Weights of a small transformer language model.
Training: 715M tokens, 10904 steps.
MLP neurons of a small language model. Each row is named by its layer, matrix (up: input weights) and neuron, and shows model dimensions 176-303. Each number is 128 + 32 x the weight over its row's rms, rounded and kept within 0 to 255. Numbers have three digits each.
Before each neuron's rows, "fires in" lists the words (lower case) most often at its 100 highest values on Wikipedia text that the model never trained on; "fires on" lists the tokens most often at its 100 highest values on Wikipedia text that the model never trained on.

fires in: "european", "international", "world", "language", "country", "macedonia"
fires on: "European ", "international ", "World ", "ia", "onia ", "onia"
L3.up819:096123135082054167113147188154060148140158119055111190100124139194082143103082152131148124078164126092148125083146183119138033105109127130150116151119147135143131074120080177095150114191221135117152144178093139096112197166038129134195105140130108119128103161135147104110188088115166108156103126105136095144131122167106073167127097210118121109103160114071139123074182156076170125120177

fires in: "and", "known", "said", "or", "considered", "saying"
fires on: "and ", "known ", "said ", "or ", "considered ", "saying "
L5.up627:131115169121140137127126103139140073096156136133154127127140137105084139149168137104118095060145147089131119120128133135123133176190120103126131103116154146111094151135144069145130147124108157157086131109149177142112154132130094176127148131174163188134107079119094094132119117142139069101143171126156131098121134153128119122093045142111110162143193130075105148171159076114200147108093

fires in: "a", "the", "his"
fires on: "a ", "the ", "his "
L10.up762:096167116123130147129144120187162194170131145060124147086095104117112205148095159145091165119141164138127140136137125173086132165144125141159137208128119134131101170123089129163099107144157111177146110121085169118129138117117155140102160116136159130158116144140180131102122126123078094107059040119131146109072105136124110119133162177140154133127089126097131133162085102095130122148158

fires in: "this", "rain"
fires on: "this ", "Tim", "Rain"
L3.up653:124105127129100121107035112182151159087146126120199154183143149033105114129133185172157157124091120139124132099171174152116123102141080145082126083144093188167100132153040169187108132137112132106153114137102166123087090125146141173118138111112113117130151091179148111178181167128083074120089100129152106103166109145109197146130131134149176091065169101131116130130163147125062102125115

fires in: "the", "release", "leg", "le", "goals"
fires on: "the ", "The ", "ou", "Release ", "leg ", "Le "
L5.up577:137177158079055072153099103144113123111117147086154190112088120113162125130101171176068144130133147133082149180173189125139115101165175099124147096117073130200076126163080149108117107192140130118135080192184156087107148155122164103125114118111154129066151125095105160154094102109156149093177155162166068126120126112108117154181127097108092128105174098082155118111110161133139095153136

fires in: "school", "university", "family", "born"
fires on: "school ", "University ", "School ", "family ", "Born "
L5.up1050:116083158103148162124181160118101173113121167117078134127147072112120179128175165102107133120113148139162115138131106168132164121137090117132146159103133091167138103131107173135095168127134130159167091094136122148117165135097125131111153095128154123082143096222188102114143113158126105158118109140159069180137096118176131131174125110126134190105094124171092117131107196017182130075174

fires in: "due", "10", "18", "16", "15"
fires on: "due ", "10 ", "ever", "18 ", "16 ", "15 "
L3.up451:099168167160111133136097130134151097103128113099155111127106089090134096128139099173132091122041129193116103086151124108169089128110103143114137156140138190134109066179153071147106131116120115119126095108147116127139095125110132112084098112120119137105155127156136160118161136151123077114142108104119128082105144084126112096159091133123116113157075191123127141173130143174166106094153

fires in: "american", "european", "indian", "german", "eastern", "greek"
fires on: "American ", "European ", "Indian ", "German ", "Greek ", "Eastern "
L3.up202:145101157162133117096109143127159142148126191136127085086132156090120131172108085105100158112144158154103126069108069087139117128151130142142173135110118163085164155101071127126162148132154134130090203172103189112123174145078124123109161102163144094090149080122109123092132094151128101066160133132155151133137127156098116189138174182136137147111121153138106102222122168172075198137091

fires in: "he", "she", "way", "how"
fires on: "he ", "He ", "she ", "way ", "how "
L8.up1061:077115094107116156144101064081123134140196103144070070154148102113157171143136146199144111151156142160129145167105151133111154137197121118196073092155127184144053141155155124122139102088147160162149103117120084133087128093153198118092158087152150158111142171091119130136101153135142089144122164153103110180067166096162153173104082068142158147123131095194112111098154069098065099137138

fires in: "were", "are", "have"
fires on: "were ", "are ", "or", "have "
L5.up794:102093129095123159104139146137114137096133138209192147094153129103134158134106128125136161144166159102185100104127077110165138141120144089097099126091110121090150193165139127124103138117139113142174114107124106099200125129095140102188158090120112172061113152113139118084056116076114063191184088159112116112158116133113128142154186157148155112187115120078110151162156139155145086122087

fires in: "two", "first", "both", "second", "three"
fires on: "two ", "first ", "dis", "both ", "three "
L10.up283:150125170168112069099116160128197103132117149093155153194132133110094125123121124107130102123133135176152168107166098137153123139224096167118136125108149098121102155178154092164130169105090120139194156096129088155153194135152115112147160079083128187119173110153118125146088134198119171111115069161141062133200141097122100098096107117128153112180145155109156145107138102120204105113127

fires in: "he", "they", "she", "you"
fires on: "He ", "They ", "he ", "she ", "De"
L5.up27:106216086150123119112095115125142105120146084139098174119162104102158132093105092135142163201125132142117178103135197143091126160133174125159172112127135099101142170148061118136089130120153146100181122119130136132129185131146169152111089105147152156160100086100165097136148131149177160179141082134129143089129160213103096113074082102121199101130143052152117184094169135112118132125150

fires in: "united", "he", "u"
fires on: "U", "United ", "He ", "Pro"
L3.up1392:154112162147146143087109195127087088243104160092085148114112163106141173086143169051130076140154115152157100139149139134138113150107126103123132126084172102154136177179163146173131209141086173162162152111129120073141153092101207153149158156114135137158198096134160168137129156138197155141121142171131173138138138145136172128089125128140154170092163103120155174142139160115133115144141

fires in: "a", "at", "to", "under", "by", "of"
fires on: "a ", "at ", "to ", "under ", "by ", "of "
L10.up291:106180077120139135109058143143146124100103090125124092147130147131118129081161157117166174132097102129133108088176110138166105148130098135167062129102194154096096095160130122058158108150105140110129110143094093120096161086102104119149127161122101089127161141141116192116087119060124084129151156162155166180069142065160130143133143146121090090036161095081119152120045096091103067092089

fires in: "as", "for", "order", "peter", "ms"
fires on: "as ", "for ", "Order ", "Peter ", "MS ", "é"
L8.up243:138198109087103113138119093174168092134109163188144104140124092150171185089096149104142111208107124139114111100080094142120176112083086158174118112172127142150124133054143111095131129107089145183131189116081185139093117083089096128130136050126157163099157124155204101139117118098099147132119159164187132141150179128128097091134165145074138122056142159062067139107162136133090111138154

fires in: "a"
fires on: "a ", "A "
L5.up996:095094061085084114115078179151138125102117140132109179169158068086129161077127146169150095089172151164101131099146130136118133188107115106199157139167099089085114062106116188126143147140094119171149087181154117094128092126112196150159171102052110158167100120156172132128171164175113074136057106186111138140142135127131203120096141136119130160107130191123138058129112089129102143124089

fires in: "his", "s", "their", "business", "political"
fires on: "his ", "s ", "their ", "political ", "Business "
L8.up600:186080131118111168135142192076151129124161111105165143141107103149108079080139183121173134143112159115134112085177112164143157200127138140120122160198136113104125086177093150088127139086117139159155127180166132193106136135145135129106108171056112172105150137193107153148117162095152073167088165099136148131121133149147136121116147145161112180156118125182104140116102109150149140134108

fires in: "of", "as", "than"
fires on: "of ", "as ", "than "
L8.up1003:143108125093105206119184137114104127116098187074124180087128217079127115175106080110118145109164178173143094160142128120101122169160121125109106178119126145206108115103143112104154171073138153142159145148148070142107107123082146066099226135094138098062116154163137112179141119103130106098110116097130137138125119110073095110147153087140103132123040228121100139142068116141122193105155

fires in: "and"
fires on: "and "
L3.up581:158131117064111154156213151115139174125116105181094111105152106153111154147117181164096157148143124153143098107124127113085188169148124109127143139134168091107076127108098142103117106111072129130108110088142048133123092146119117127088125106153088204139138071118121180107080099160145178132127153132109110116071149085133113137081071134134152079076156081151079148121155090098221092114118

fires in: "and", "to", "as", "with"
fires on: "and ", "to ", "as ", "with ", "D"
L10.up1242:132082116126113152134154152193141120128080068127073141130169188062156104105148156108119071115142149119123074115143086085107148140106139088109149142133103115101115100114102154142125127205099128114147142124145102068120132117135093133111085101158090188061103126112121097134124116161148143129123147133162115206096167153129144131124134090136076083104054132089082116166066122152188118126110

fires in: "as", "to", "became", "become", "of"
fires on: "as ", "to ", "became ", "become ", "of "
L10.up189:086124092127145089072138159105138129079140136116201132079117146190155186140143138198194161145155154153111148109121147162132087109178119138129143146133204070105208175116091138162118069104131127120109094121171146165164114127133135176149080160097132182141135131147140144194055212196126031185126188181122140145099096174152109112136078068120141150102144134078128122105042111132128121144141

fires in: "of", "in", "throughout", "from", "between"
fires on: "of ", "in ", "throughout ", "from ", "between "
L10.up406:153137184129134115132132180097147117130105053041127086114103120194153129136080151103177168081119152198101100109122134124173094143092120133160147170129171118072113129085063099120073087124158140094151147108106096140135160110124125143146148152161111089138151138052130131139116088121105159147126178135151130157109087140110149093031177169142127073099168123117153139124118126197150098096108

fires in: "0", "1", "air"
fires on: "1", "0", "0 ", "Air "
L3.up125:061096168130104173144104139122139053100128100116168166119090124195137052110152076161140127166167088157109122171122164189077092116173171118124155131066175139107101076075175129162136101160127163122147136138105121115146159121168182135133117081127111187110110133154159191090123082104103113143139134162121166000165150179083196160195140076142118125125127103133111129085157153053187104110126

fires in: "and", "of", "as", "or"
fires on: "and ", "of ", "as ", "or "
L10.up1097:165107166159081157159154141092077127118168106218178103167100143159099129105108121169176166153161130099112137169153090089178133102155134057173142145144109126146092127151083123110154157086135166118097144206061116148088134083112138091157175070165138175094114094124097102061209095146090182111085128121109118097128168140129169153080166061159119133087122170166139130169151144089101119148166

fires in: "has", "have", "with", "usually", "typically", "generally"
fires on: "has ", "have ", "with ", "usually ", "Ar", "typically "
L3.up922:148095149125116134126087158121131105135170083157144138122174113127162154124125111154160132087121151139190099109104173139145156125139174102094126150115137109106123148086104070145151135107173114136128099135150163134123103080117075155084187112136160132083160105141149165127124165130127171112138115071133100193097172053114133158070163152092129097150109164164074131145179121134109147126164

fires in: "the", "all", "which"
fires on: "the ", "The ", "all ", "which ", "All "
L3.up1012:171133118140103107071179105167115148127153111135144156151087083101134175133181178196112129078128134119129091123194098155116107106148130088150114116088077075122096018109150148143123075139117117137134114133154149143131230107128098164203155207136109145131209099099103121124075145123109130129180181147137161081115123086094147147122129081145111159090157124113104116184154106088146215151158

fires in: "an", "a", "one"
fires on: "an ", "a ", "um", "one ", "A "
L8.up276:137150081208100162149131123143138130127161120039156147164115124082123110128168182119149105106174143118109092136131114114205104153103140129135108106157143166200137194106131119065132144137143117111100172127124115180059116140149197153128156161222171108158146058139131102125106128117174132117094070066087086169116089140116148162109145109117104137110055160126178176101134116104136100096133

fires in: "became", "become", "satellite", "date", "remains", "building"
fires on: "ell", "became ", "become ", "Date "
L3.up1420:129078072109147119082160182025120101078145130112148114147186077101148123141107128127100101100160144126157151119194086119060120105116074164134144110113152080127142145118095164126093169094156140133112134115082093166197161148151119214174180165070127106161168148153132110095204140057131141158151109144131132099114081156149124112137091148117124127106192132114143136154109103173143114134108

fires in: "and", "the"
fires on: "and ", "the ", "et", "Cor"
L10.up144:115180146155087070098115134093164179117155159097125122144183122136098083129095105125158150142141138119091100105084179170126142151155109220081189094203106065175100115143144191172112188162118116126132170111071096123114102115129113118167116098109117108209147135122114132093097180162135111181155143136114087110119088154121141141161107208138121141158168113098146177119114160120115116133150

fires in: "a", "an", "and", "by", "on"
fires on: "a ", "an ", "and ", "by", "on "
L10.up1322:149138135173109092122140097165110131099091104075148119080129110125165129177151143100168095109072114125118161090114138120103116118084170101192092127105112177062145121111116148128079070095120110130101141143184127199141112102060129127191144142139106110127146128107182155117207120103115158121167172133141107114091146173170119156090139108114122152077142149116062102188154098075076159115115

fires in: "as", "they", "one", "each"
fires on: "as ", "one ", "em", "each ", "they "
L5.up1159:061106122140175127143060119149117129150105141092108096084174104115144168156147155120043146096119126140134097069197091109134106115124154129147088128110119167160124154200107159116113140106063163124133127130081164149093132111106120141126182115131157153146146127120136139136148109101119034186166177196125115178074110115171147136215160192132142087109124093125116115132138087107154135131168

fires in: "about", "institute", "on", "off", "mary"
fires on: "about ", "Institute ", "on ", "off ", "Mary ", "Nor"
L3.up964:097123089154072178115176169131098140131098131115154156117158156082038121100126155097177121123092119134106082116067145093125155145154149164121149091136134129143146108150116153131124066163119131124067090140087116143127174135120196146121120139155113151158109132127125173130177136142126060084070121115102116146100156166133124215092133111153139145148151123122063117168107076092162139148114

fires in: "same", "a", "moved", "returned"
fires on: "same ", "a ", "moved ", "returned ", "A "
L5.up102:079141090157146059134086105172117134142107123079095165142128117081102147091148180063181127106111092112158128164157152165141103169134141070187150135126115093113127088119151129123123053090157128161167166112134138127142194126146137149223110137121106088203177157183134074093123126151120081077135100076167148176118075129139126158139169123134147102154163094100176122161149110104135232120120

fires in: "in", "rochdale", "new", "at", "beijing"
fires on: "Ro", "in ", "New ", "at ", "Be", "He"
L8.up1195:140120124144165078152075126149043134092151099130154108112137133142064188131129131139168129158100132133116117218113112172140125186195124176100121127122072090141075129113119107138077150176177116132115099116086210127080177108149148098162085149102109141148140121102192142124120129108155104052147125106144155159145153123137109106127142124088146107128065140138102117158136171149112137115154

fires in: "of", "than", "as"
fires on: "of ", "than ", "as "
L8.up723:147116108141150091085051076140125159116170135119155139141099076169152089106108121140116182000152071089165056145168131122075145158152165122140122144142137121088123133146140145102131129114147156102119168136098185157160076136104152150081134092118118099140182155148107138128125134111136157135137112152145162155164140114086172179111191117127091157131088083126167192180144138110185156125136

fires in: "english", "german", "french", "european", "us", "greek"
fires on: "English ", "German ", "European ", "French ", "US ", "Greek "
L5.up568:138086125130119166075083087143133148088129108120128120104112150117082160121132159092161135110091147148179198130145164110161108107074142196097127129162138172126104070173043128165145144166142141142135129150103169088131112060082185171126106153115143101100157061182195101077078120077127115108151098135128156117109112170112105161089142128161107148109209164109193115140067111099087123128130

fires in: "was", "were", "out", "not", "been", "up"
fires on: "was ", "were ", "out ", "not ", "been ", "up "
L8.up818:116097141161134125134175139133092130131099093124064160144186161075136119185171159079070223138139096121135088108176115157208127123143111114187113123124104124120110180146149080154110112156107110151162088150132097135096140153111098096136168136190111118147115117121135098065123111095084149176147132141182147194134140101138120025097142155149121144131150100122053134146102164113176117097101

fires in: "time", "years", "called", "career", "year", "as"
fires on: "time ", "years ", "called ", "Career ", "descri", "as "
L3.up1156:082155152085169098096122114049122042132132139173140127158146152111163138039171146132227102146123108120173109138154123143125151125106080111090131118136130108110145080063096118145097087113156112165138125124126137144113164146124157171135194112128124147129092153110139128141122166152139152125123153109191068145110164092137138136105099171060158080170122075153094107056132078135107122115173

fires in: "an", "any", "a", "to", "you", "i"
fires on: "an ", "any ", "a ", "to ", "I ", "Sh"
L5.up317:157130084148087104100187156146157109161114122114131113109097106190193101177164102129188143128132059141119074105128127170109169150171175152115063140102136101136149141166112109048087139165151188112141113095122106107143103150124170151145163126107183098199109164119137122031106143106118115149128033070112136174142124125102165136129142137150080134175175077138156178129086171091114099124092

fires in: "than", "over", "up", "away", "around"
fires on: "than ", "over ", "ast", "ased ", "away ", "up "
L3.up1507:148100137180148145145093068126163111142148126104131110143116136163101180147060127206126119141151093155188121126136123159115104108105115136167111119113142186065160093144145059088104108039085144102139161109141121099113087094144098199091159105171071133155183089229132072112098153157100150116173143137193176106143127140132122135115101194085083117094120170068134132139178132134136118153158

fires in: "they", "a", "s", "one", "by", "was"
fires on: "they ", "a ", "s ", "one ", "by ", "was "
L10.up1487:150137130134151118103118127200180161139106083156126115121145169093146124190152236093100131116148125098183069101171142120149125161105079114202102105151186213083099141140153103112160166119093102104087093108140080118146098139165197096140124096107146106130198173141127140127128111083076123116121154121145148172127187123120136132101118084191155131152164152140124149145141165101111122174075

fires in: "has", "have", "having"
fires on: "has ", "have ", "exp", "having "
L5.up655:184127171127122082080023120097139131130137106099159137070102112156112142067083172113147129117123126134199111166132102144153244150167162117133082133131175078081171159085168110134131140112088151098146166128140117092145068130067171160140084141129131113168200100163153109151078147160212136106142074149174134178113083121148102175116098145148125107150161118145112132101109093147107153107108

fires in: "at", "in"
fires on: "at ", "in "
L3.up478:106136122105074109175159093136135123081096160138122045068123099127116151084125083125200169172128116152174152083159052089172096178084155157157162083133155146119132139096113116186100156158105128099152104163071132140107174179167118120100107095145101134106137123137151127136102158127127129019087107101189140144121162140077038112123132180090144069157157144141090130121079101117078092075164

fires in: "that", "which", "who", "grant", "to", "typically"
fires on: "that ", "which ", "who ", "requ", "Gran", "H"
L8.up1291:100165088166177108106126145111172079154129144094122128126177063043135154112156137067063130100100129133115098101091147095122103137192160111187139106150170127133123113124131124140179123087094140103159154150121129113132126157158168138144232109097088164160151100119134085170129131144080167153158150064136130067121080122147131119107116075189051107128148092136138152096160132058217109147155

fires in: "united", "had", "u", "has", "have", "21"
fires on: "U", "United ", "had ", "has ", "have ", "21 "
L5.up305:071158147171125099127114186135166119159191127080106040102123132115100157102117157082141081167139121120149117151140120082129169161118132117166158093113137124124172175150083075163153157193146127135175145104108126124072175112097185126138187156119126138128153115164121102030108110147132089186099157115146134084128151154078174159134125148188123123145147114098103166120126129076089124079122

fires in: "democratic", "political", "league", "air", "his", "top"
fires on: "Democratic ", "political ", "League ", "Air ", "top ", "his "
L3.up172:149118135106064150108114160113131150077147134105132212084142135079170105075107205093127102174095149129127150109102133126084077145073130149144089091129127149148087046092145131093197118079068086139162144101083158131113148112152129126136058165162121133031175137127084149140150093150125148088133055143133112136149094136152160158108090129130115169071101050148096129070092082123138125139071

fires in: "a", "had"
fires on: "a ", "had ", "ne"
L3.up247:125092074138100068106075155137191177074099129123162133062132097184123138076150131118137106126124068116139115131108086120149164146101176106114102120147095130163151133126147114159141121131097157137174115166127067095138108122137136153153187101136150104132142171168152133085119115169097107167053170096158134070141119063152160117104126079090107128139143113071196115129102086160155130156153

fires in: "was", "took", "women", "were", "supported", "female"
fires on: "was ", "took ", "were ", "women "
L3.up42:085064125132138104139174165108192143140156133125137142159132163066163123119175137111155111174115090119159139110120127138111070137171109125109085144176139102151091164141141125210085106178153168162147106072185117128128144158098092170114153136136151090126116038166162127134116162155110123146145163163113099161073152111135137052135162153112168127163097166087074149136175177115118147122129

fires in: "and", "event"
fires on: "and ", "event ", "enc"
L3.up380:061104163106100031138133095093159120152141112178051199188180122131130145132101119111140134147141151169147095115127159136054155124148163117120118148123098094138123135122127137085133089095145112141074166139106062237129103120142123097162120041135153205145103064087086122172125092119117111152117099052120106143104095140090060120124058142171121145119172140190107131123152104097103117137098

fires in: "championships", "born", "medal", "cup", "world", "women"
fires on: "Championships ", "born ", "Medal ", "Cup ", "World ", "Women"
L3.up1150:163133071167119134195103084086129142162145189184064217127072138132111137121159088160076119077128125130109124159153161082160123105095103128120144103164147144168120088129142054166120126151133173126102084160105096110186153091184138181173123118129068081129137144093156142095166126180087135128113049133112143122117167174128109102138081148157108159118124086144185161135128184123101062165153

fires in: "to", "of", "on", "in", "for"
fires on: "to ", "of ", "on ", "in ", "ing "
L8.up1449:150101118146042170109149084150125110131138156148130127113118085079125117040144093170126109157152061165183158067165141095104143144135154085181140162070165084114113190126142124104129138068132186139156153125065149128152154073076084068138128145157175081115163086153137119160190143072139050059143073144146168126148142108131103141140145085163125106120150193076213179176159157147118138121126

fires in: "were", "are", "country", "county", "had"
fires on: "were ", "are ", "Country", "County ", "up", "had "
L3.up780:125161176134074146139120108139119142136056166121143166149113133090100163138102158100164158070121084139148099126155119075134115114147150127097086109092171110144138107125152119178105185154130109105136097132115123092113119131097111119125117089112110122170182131165141143004117118139136072119189073120144138104124138072131139129114149152111100133089120111083123091101126133146125147154104

fires in: "this", "however", "based"
fires on: "This ", "this ", "However", "however", "based "
L3.up458:132114107109132077121061145106147116097160137171159171140104129169151125109153127109098115125077073133112087127124137116165108136116155123103110127128207207192085114150110088177108114122167206134113135110140178155111144153103100145096183167126152117140142145180098090144096151124133129162148125167148070147098089122105137115132102127099137097091210147154103167158161162140152134206139

fires in: "who", "he", "that"
fires on: "who ", "He ", "that ", "he "
L10.up1078:181120120168082151100101101092073171098067106202103100196146153147118130108099146114066127143124119157164133164148123110117125189187069122165071146105122142096110117146212106090138110116140135122150132138170099159146119152081157101127178146129095140137104191154206142112162137158117106170121113159119115152168098102139169153132131141119105103112166156127154171112138105081132111157119

fires in: "by", "after", "while", "and", "or"
fires on: "by ", "after ", "After ", "while ", "and ", "By "
L10.up545:147164174069153103140119086165206144096073079108137158128120123141158066168138133109212184103109107153107141148132135106114169112083067118097103093139140132132161128050116131119071138146135160085154141136166060106130100147209090134096134084111100120104142008120129109148105123134152132081149177094109129147139111171123126088058129120128144078185136079174123199154142109134160155149150

fires in: "can", "to", "american", "total", "fuel", "state"
fires on: "can ", "to ", "American ", "Total ", "t "
L3.up1513:072143105169136064109104192097120178158077160128141114128144124110018102183108120109112150144109216144148110106138102115140087095136138155147164168090143103095185140146115115109139136158159098112111109150100151135103163121089168151099113134141141068135123143173132099095175129124146107142160130130154144158116132119162143086138146105120093154062120126102145108138145085055176129105122

fires in: "as", "m", "1st", "metres", "date", "shot"
fires on: "as ", "m ", "ot ", "st ", "metres ", "th "
L5.up1336:126114089117030098120072125095129143134142158140118108113178157048117091112112181118108113077123173190124096143131148157070137092117089109146123162068109130215153050104089111127177128151156125148081120116160128117151133155168097199190120082124116117066187160148132111111092126154127121110151126119101140157192131159148126163103148085167137135114063062102167169106100112125190114159094

fires in: "at", "cast", "joined", "were"
fires on: "at ", "cast ", "joined ", "were "
L3.up841:120077129108106155183140056118164094134135116134061156133141176167176112143074134162191143135144102101129126117146130097071128138070122137126074072133048111135144132129124146094142120121138116146124106118136127087096115199102152118147099114102164076095079112168105103127133129116161165083174135149094099197163134107115103127124134096116151145147145118069141079121170080136217110157075

fires in: "as", "known"
fires on: "as ", "known ", "As "
L5.up631:140143116185116106161062170109114093085118161136161129144108127097157123136142197078160122161119108173133132207188120086138087125105102141115070111146066141115154128151095089125146123083124115161080166126075189093116160119149138156179143112100095149135126136130099118131128131082116161123110182187109136130159188129124111205151140123142083137179123135065163072156150103183103161125158

fires in: "and", "but", "because", "due", "just"
fires on: "and ", "but ", "because ", "due ", "just ", "we"
L5.up96:135135171050120120104096161143125111182139109126150156089162145120133195124140175130133132147105155175099184106150173078112137191129142109133103137087156108129166092111140191151109108109082160161116105069150074092128167119127115144104168175146158157119135123071182101139101165127084120226113147121137120106108110130071145122151159101074135134079097134158106098155122096124175174122121

fires in: "can", "would", "to", "could", "will", "might"
fires on: "can ", "would ", "to ", "could ", "will ", "might "
L8.up20:109199115163120111050122149145126114086159104118098070114109085107158103138114118142052092077185127148119084159151155108105107137142088141168091118152099180068112103087112137101126120134118156128120119167150143136129145150163133152124075126097157119126157104089189119144140187097104145104211109089110144094166099087135180122109130063151101112171068157075125131093204191132157148129095

fires in: "of", "by", "after"
fires on: "of ", "by ", "After "
L8.up728:101114131132151122095118136129197148151124091146149149127133129120191122102134169145143154133103090143090123196125075125138099123125097090255111094146081165206180130075142157120164143032132105042121149077087104141117120073174069089103112146163129126158125111108158132086063150133099059210177168129152161139162139107110143069076139129095119123115108109181194101120092134166181107081164

fires in: "and", "as", "than"
fires on: "and ", "as ", "than "
L3.up512:082147162128081098100155136140150153116139133130171042129158102107136176182165127119127171094160173116131173103165118090115189186129105104186124141123164160100100155135132114134160139114025118123116034063124084114131146103093092210225188101147153105127130169122117129140114160078156130116112145190118110176148150081104153112093065091116162127076210140061178136136087117150147151088097

fires in: "to", "w"
fires on: "to ", "W", "told "
L5.up34:182095121147114106156126145121144120120137139140125085074096118093161167158123095183183156164120165125113087107110140017156012173190141115126114124134137121121199133083077135127137160110146111110090177131122157107116090133108156150128143123112112155158157117140112179120105143165142115141159120100184113110132061119138151133096081098116107102149153134097125123126080118118129098113115